From a checkpoint of a small transformer trained on Wikipedia: 3 heads of 128 (1 for keys and values), vocabulary 8192.
MLP neurons of a small language model. Each row is named by its layer, matrix (gate and up: input weights; down: output weights) and neuron, and shows model dimensions 0-95. Each number is 128 + 32 x the weight over its row's rms, rounded and kept within 0 to 255. Numbers have three digits each. A neuron's up and down rows have the sign that makes its largest values positive.
After each neuron's rows, "raises" lists the tokens whose logits its output raises most directly, leaving later layers aside.

L6.gate608:183099088133166097161074150093116081176099109148116202097162115118140120105177135075146113157157159154136113110131141124098129150132104121048114172112126075130122130130159108121075117143150153165175097133173113130060111135092115135153149109166143106149129145118180104144131148111123117095
L6.up608:181114091104174169133132140134130189088090157209103146166124128095144157113115073158128104132186138103088085099102187126134177163133168149105103064148181112156151066100137147127156072243079120133066137128077105123171109174151152121081175130101123193148112096148111114140158133123162165154
L6.down608:121138087140146105121126113130117126130102128136146134155122119094121153137110143107163135168150049085110110106140147133116100111139171096117105120088120118147104134099140079142131093164093092117142121152135078139121123165168164083167063123136146131159106137156120082131094129172123146180
raises: "is", "k", "of", " such", "ke"

L4.gate653:137116134103127103132121149120142151102101140187160131160098187094144186098213127121178107129058138126128089120031106221090156180100131112129032082161133126159087145139184077141134144055127099062142190078154055075148136128110117149096101095136122147151189152127126155138172192118102177151
L4.up653:109141134121158088118159092117125062165082183114190107081092186051144129079124126172245130126086174123119113155115117173142138120113097126142162151091113094124116112151128137158111129111170143142130099102113130109111131167135123093117121071167160172145117126100117109117197144145134140132
L4.down653:173141117135156126112140102143098139147163111117152123148121119166143101155132125104122166044182124141128148204095112116068112184117095162146130168085141108089189110123131111144096158179170130138118107063111133117150187128065109100129109065101175152141138182106095160123115128169117150101
raises: "n", "id", "om", "lic", "as"

L6.gate378:104129178143225124132104052106074166142110149143142120152152097156078064132155183072146135127161081156136155184115145130096168138114121075150094170102161136159106079149124132144130115094137127123155128138118112146124069124150111113125102093177079175123146101116094117147134139099114128129
L6.up378:080101170179171125099105090101139188097079090130162126133167086103090082097114187100143135131162168181152124186124119115131128139158128141097159106218153115108134061146068096147139096167119125087150138165117122118123065106163110183079148138183135157118165146132161164096052176135131098135
L6.down378:138114101097118089072138151070136116166115255169141114137080082123059106097113164122095168101134142118086122162160127181168139106085123165116143115063121086156136098170156123078136109148084145147166140106127129121108086162111092151084162126112129154158078149124133126130102130132116087143
raises: "ers", "ern", "er", "mi", "eria"

L6.gate617:184111108122167120133088093104090149155086060098126117140118097122119146110135114154155134116102087199105075146139142206087092136135099135178121071080207084068122152117150173108087156136125112186187133151181159118125115112101116075137079129149151134069174094105121170141159139082092124138
L6.up617:094164054119070129139136139094102135127104082168172082104137135145090131111106145052143174185121117102174094173123142149109110113131164124127118095146151098083148060121161081192091115107182218140096064042156106116109127152057075126138079171124101143145174143133113109109101129145148107119
L6.down617:121086060113100157173126136097046119139094176173195142120140120140112143150103108124100126180116137115135148189107142086120134139148133147121110160146071137092127111193147067115132085111140175130093109114159149116118175117144113131186105104144131162121130105131145180170121157136149172088
raises: "ation", "ty", "ties", "ations", "ms"

L6.gate847:142170073205076169077082124167061113112132126170136192183097122139119144128157126129113158164116113117141108067100112136033120121127105115105119062083129120172160122169138188107137064123146123153119113125182133144077146156101138107160147153136103045161090131098130107136109109155135154089
L6.up847:119133120174122102093110122127119149143092160125103145120101099133173060141091175097116137159140168145139134120048127164111154128108109131133141115092174148133132161114115117041165110167154090113094144119130166144154098086148157167105152107180137060164144183161123114176172096162101126108
L6.down847:078132075172178139121094106149169096119154125102111191126180132117141123130129134121158147125154146100140154139100075104120130188103112179104129153150119129110167116162119127114138097133135117162107139132107148104137120127161070144131126088100109147172119181131127154160121137133123127189
raises: "k", "ks", "ts", "gh", "t"

L6.gate265:150086124094192181154135106114128082139103110143121130102119106052091080113126088124100098128106158100174187144131127099102131143089107139133112066074116087126132143127145095054099151167165084099093157101134159115090113188132156119116188083158134128199179145099121124072187112120134091115
L6.up265:117074136167148121133127135119142152174141153132149091150100151137154120122157113163163111117164157132117086123102162133167161129151120165110170181141129127090152129110150166109201169142128119144140184120141082116166089157085128154112092133127176168122132159132092136098124090131129188077
L6.down265:147156107101122149102136095132087128145106138053155124120147116154094137210143102129153136205049111108146136122150161110069163135135148153134128143068148156159107168072150135107089117150097139108118156120119094130143112158073150101152163117128219154169220107140173108139087119123068102158
raises: "ur", "uri", "ura", "ore", "oir"

L6.gate679:135211173108088108056108123183102123095163089124062185173172154116167091075078108158101102122124116123148114077065135129096127194118062183086143179095114122141155141169064078124081111169120068168108087099137127117119140150076097119112208191138104109097114149128129125154171152131118122107
L6.up679:089131064148121154094173180118116192226172134094104129120112214123112107069181085134138096113093085103172182106208139063123128124122155166121109156137100187092146104170064077121143154139108135168164104157081158117178115099134059121109138145118102154113154089123113152125154144118134185110
L6.down679:160142120181143150073122091114165137125069122120125097104105125137128130203102133119133119145117131174093073079166150118119148124117116169122120095181110117075165133093145147123147184186213047150151148145106147136143090153095146150094114114083081176143143163101157132154098141093156079143
raises: "rit", "c", "ings", "nd", "ner"

L6.gate492:098065146126138144132162173122094082134131142146067101090163115149081126098158107113120137123134081180133208165105118156104121132186101133117074090062135150164169145123112146112118113139108156183134097131163104115113145159117112084051119104141150154134146143120062126068110189138107116102
L6.up492:101146163105113171117119155173142134124154151190149123143090200122104091102106117120194129122147228092087113148137151165130081166113089159152154125126114153121154105096153111092184164099079108157048174126148164094161176104135077100111150104102094062127087104181170137106122197076092125138
L6.down492:165087128150094127134085139129157135157116132096138196151194103095124144137137111111135118129129123129083126154169078133046087158114119144113126134169138155113105143144090183165118115163101146069058066136108177102131093089140161070134140129191124127110130167197149177135130097129164112232
raises: "d", "ori", "ic", "ion", "ici"

L4.gate765:149186155135135104171133136100123075126150115144161103167130121128108120131122183110169085115155110115162069111153080183131124123137104007094151152211132132130119132148079128143124100116079197130138089108113122180143153111110119124074127163096136150117159075156116117105119145130126090158
L4.up765:146160134104102162133099151066137107127146182202106066161100137145140052134110124118161094092129139136132154100113136128252076122143108077128177147178157172155090159161085122137175143108067136124151125123078126162136176135165141138122134165101145160099168115171138158058135133097119114113
L4.down765:112117144131131164075142159104132079146116255117064089112073152150143089137166130255171182140121115116164210108111165062150111083107120151148164102143130147097086168149128070093168186134099116158120162126116147086129079169177110160141167163124147106123130140092128113138083124145169116096
raises: "-", "s", ",", " and", "."

L6.gate187:132181116152115172144117127129161102151116113124097162118153154019101068121107129121127090083130134201156164145128150085059137200139122152092120174108194078107144187109142098136132145160182151139174143052172130152134129128101145133055133123115156134146173085169110111113120138085115088085
L6.up187:182166155130105138123072099186143200173107159144074156096160052155117125087134148073128166090092147085143154098151178090145127155175090151109088158123139143152144137161149123111099132093116175140157080105174100100149183131102104156099173107137175172116128112169111128074106131082101103100
L6.down187:136090129146163103153160104112163138104123108081133043133122174199117121130114181061171163128135094137116120169130122090099131120132115202111106103116108125168161104147174139185089078183134123112154123108097159109140088161083106106144103147153191117104106127170129130118108079084120121116
raises: "nce", "nt", "bra", "al", "arn"

L4.gate188:125106155125054120154091080127097153126165057156182142188153146136177129100104114118146099136134146072014116143181119182070136156110144162099134050162141123151141101155076085157113128128092170169084137138085119156137092111120130132113154073104112152108186088127073164148092171160099106086
L4.up188:160151129139081170104120089133150162090176116135097088177197171153246122094101059147207137125138190128050104175139157153148137096120108146116139092142181167140161094140107049128124143135080123173100174119061143135189132139146131127124196100099139178091177112128095155138090146119101082115
L4.down188:135123088106128155127191091162186153137085136117060036104164134133170092163113131168137109126172106159108153131126169161126100084157091119148135137102091196121085142118153111089099175105154135166059158119147128073156105149132141098121094173105150164127123168108113158155124181082156127138
raises: " in", " and", "-", " (", " with"

L6.gate602:121120141179201106174095124079085140099097127130122131118104137094152093188149206127117114137133221166132134078091115187069118145131128102123067120125093080111216139114114166126096153128154189141114091130145086122146150135124123121100122118183157106120141144121126100152100135116171153135
L6.up602:093133111124113175141130113105106058092115141064142072182058143155155122133158117104106094160118110108064180144064154172147137124181125116141115094102188116103091154136072121134114198178094140186161065120111107089183208197096150180105137088155148115090135161104101155126176060122123177121
L6.down602:135091152146119133084104114177153087128099147110127161096155139065105179136100093114074122123110174075168132136094086094125128129123122144144140021131156134110066086151126108126136126156136118142147073156086179144141161089106122147055168076138151144159111099133164120146190195096129101115
raises: "on", "ona", "one", "oni", "ve"

L6.gate1168:154052108174052121141143183128155111162095109146161162132136120175173116072130156068122159137100145098162136125118197134122193145080133090124103096120146077197144151147112120106182126121153142164180157152163097151108165128089082085165104153105090145126089132126103143053129144113138129109
L6.up1168:087173079137137116138092108209116117108124128127121123123150126126094157068125125098153091086096168157132196152098082178127124092106149141106144137136101130130127081084146168120101146135189076121048098157119142209084180115161179081196114151164153117043075122136100134171132132190098153091
L6.down1168:129147145182062148120181185176139136111089119110131109109197118097112136151105146154159094091102074139141131173084124154093153145118173113077120141125164094114138133111165119182161092146114142193162148118143136105156128081123161059109140180084097104128177114174123186201138092137106110139
raises: "der", "dal", "ds", "mes", "nan"

L6.gate125:156126140104169134118108151079074108157121117144097148133187181145133103117151122136127147090098147145101139134118127133078148169086101099147066132136098108155176103068105139134153099130107092123131148127152081143108136105120108115050118116149095159142169122098182132135126090149109166146
L6.up125:054153128161119131130130130136112075139076081115135137163089152116144126139096080157130099182174154096089175136101184159112123175131122081131149156105112123181140145082090097093144134136148087109114096124088155114128101135132094180155117094166031133110144140131156173112150153125077108076
L6.down125:186116150092091149156148219163089053154142074107097178062150125108163135160148113143140127160114176106134168102130127107106121104067105149160124130128143156168159092091167120096164131124169116171136138133140146173103110125085133138150132096141109157104132103129112142132154156142126122059
raises: "iji", "ura", "i", "awa", "uchi"

L6.gate647:131119063066137144118082126096095174160121055129135104104153162142067072102124096150107133164139117112117140103097121140122178215110084099129088105138131118197130119146120122148098128111140137206165118118158122147131086101125111088061100097150110140115149098126139155080083112156187174147
L6.up647:115079087051126142109143111165182190173088142141119095046174139100073157145106103125145174147141124110161102082133188141151117163168077129164094124133128103109108143143124144168172141106171063168118128091111162126081100144113061096136127092139095099131128189143098142134118125167056121088
L6.down647:146130096043119099106131139124106080200110132086091160106072071125150094134145099071141138113160122142171143106130156118137134106162110207080158148096142094118126130151136122139160151180159136147093156080142111125155125139182135150120123091112115152164097156118137169153125108142162137115
raises: "er", "ers", "inger", "ens", "en"

L6.gate991:075119104147247142100127093119161186152116106100141173126108163122090022151097107137101162083088100158158099120141133173073141133131168107117091073115102156155107106126165154094084087156086176109134154169186096167143121126108108135130079160130134146135128103122113102111090097150114133066
L6.up991:174126104179152135127129138155119172096144068193108097029131132142132131085157082137175143140138133126079112195104100081114129128170125146189135082141163197081098123085160107118115123065174128188119147087118162115197152166129114156096130113068167151057115069172166122042088089142100158093
L6.down991:144092089103144171140135079123092151084152071172133109157127104144099175090095065133119121101126117065057111138131174102176059099139114099163156128109145167136142147128126142141124160107147119108187096165203134178132127120097104145113091117094128167137127105068113110112132126080114218103
raises: "ties", "th", " centuries", " century", "ty"

L6.gate1307:115121095109175118170116093106085152112152072081135129161116154122058196110106131142121118132114102142128110147107144118144180149172110168135143123142107113108162166122084187158122195129095145205140184157122148094130162089119172081125125139098116120125174080126151177122163092159117161090
L6.up1307:141147132102136094110132059128132164093103160114119170106117106089127145161109094140160115128149140131126174122130122140155128104139161085138169173162133077137185107121168110096123116135141135124136129103112091086119099151130087118079156147131102106211174115063122154103112168104135059120
L6.down1307:082171101127102102135179174148119121142163152107174095142164105089100118101090148157176168073126095171155150145063160144145137138098150143114087232121154133134120120071169100101074125054137106128132122127187091125189110117069113119131082134118129146130162169173154194132098178090060157167
raises: "hip", "ties", "ional", "ations", "ators"

L6.gate619:124088121131075118173097065115104113145058094139145154135116136098098108105161096057058174129099192122106151072155081115113102162174103135095121070111111094194187129113160115120136116100118131196087096073130151126170116124090088086062108150145098161177161123094160135095161052110124151104
L6.up619:141162148132068112080181132154106123133079166138121133104107131148134121145123096087116119136131096097146138156154148177129123123137208138123093047147127112134140102171140120143197104106189136128154056097095117149115151112102095175130129098127137135119134136125089127132172137162107112133
L6.down619:154100178124130125144133145096138138186111079131194145082145181184122139121105048095140077154142173130141131150100145133146072148135139209078123105171153153177097099139161094130095104165110116103151113115135159044108162110134144159110148074100102145131141105146079069082193073122162147169
raises: "onia", "ones", "oni", "onic", "one"

L6.gate600:099129157255128102105187156149085148124086129110152107143124051099105132128130102116108100138114200092150126067172081151125106117083143162160131106122097171121145151130192156157130143115137124155119102157077158173101183145115120098115125136111115095110135126118160112154140136151132133092
L6.up600:092144121144145091131132153130179041130103111141114139123147083090152148118162093147122182106122122144122091129156112131143106149159087107180129106126138203099155147148111113090127107067104126116053100143121173113151129134089134177171113131117126171092129164121178073173118175108141116171
L6.down600:094123151118094105115117169153146108135174131164171182108144143140133085064131140148143094122112122158143085159128074143132148181124135154143134167133176156132180155102146085130121141107112114144075158136089112090116161098126142173097137148105139102143136152166160146155105101146151120205
raises: "au", " a", " an", " seat", "eli"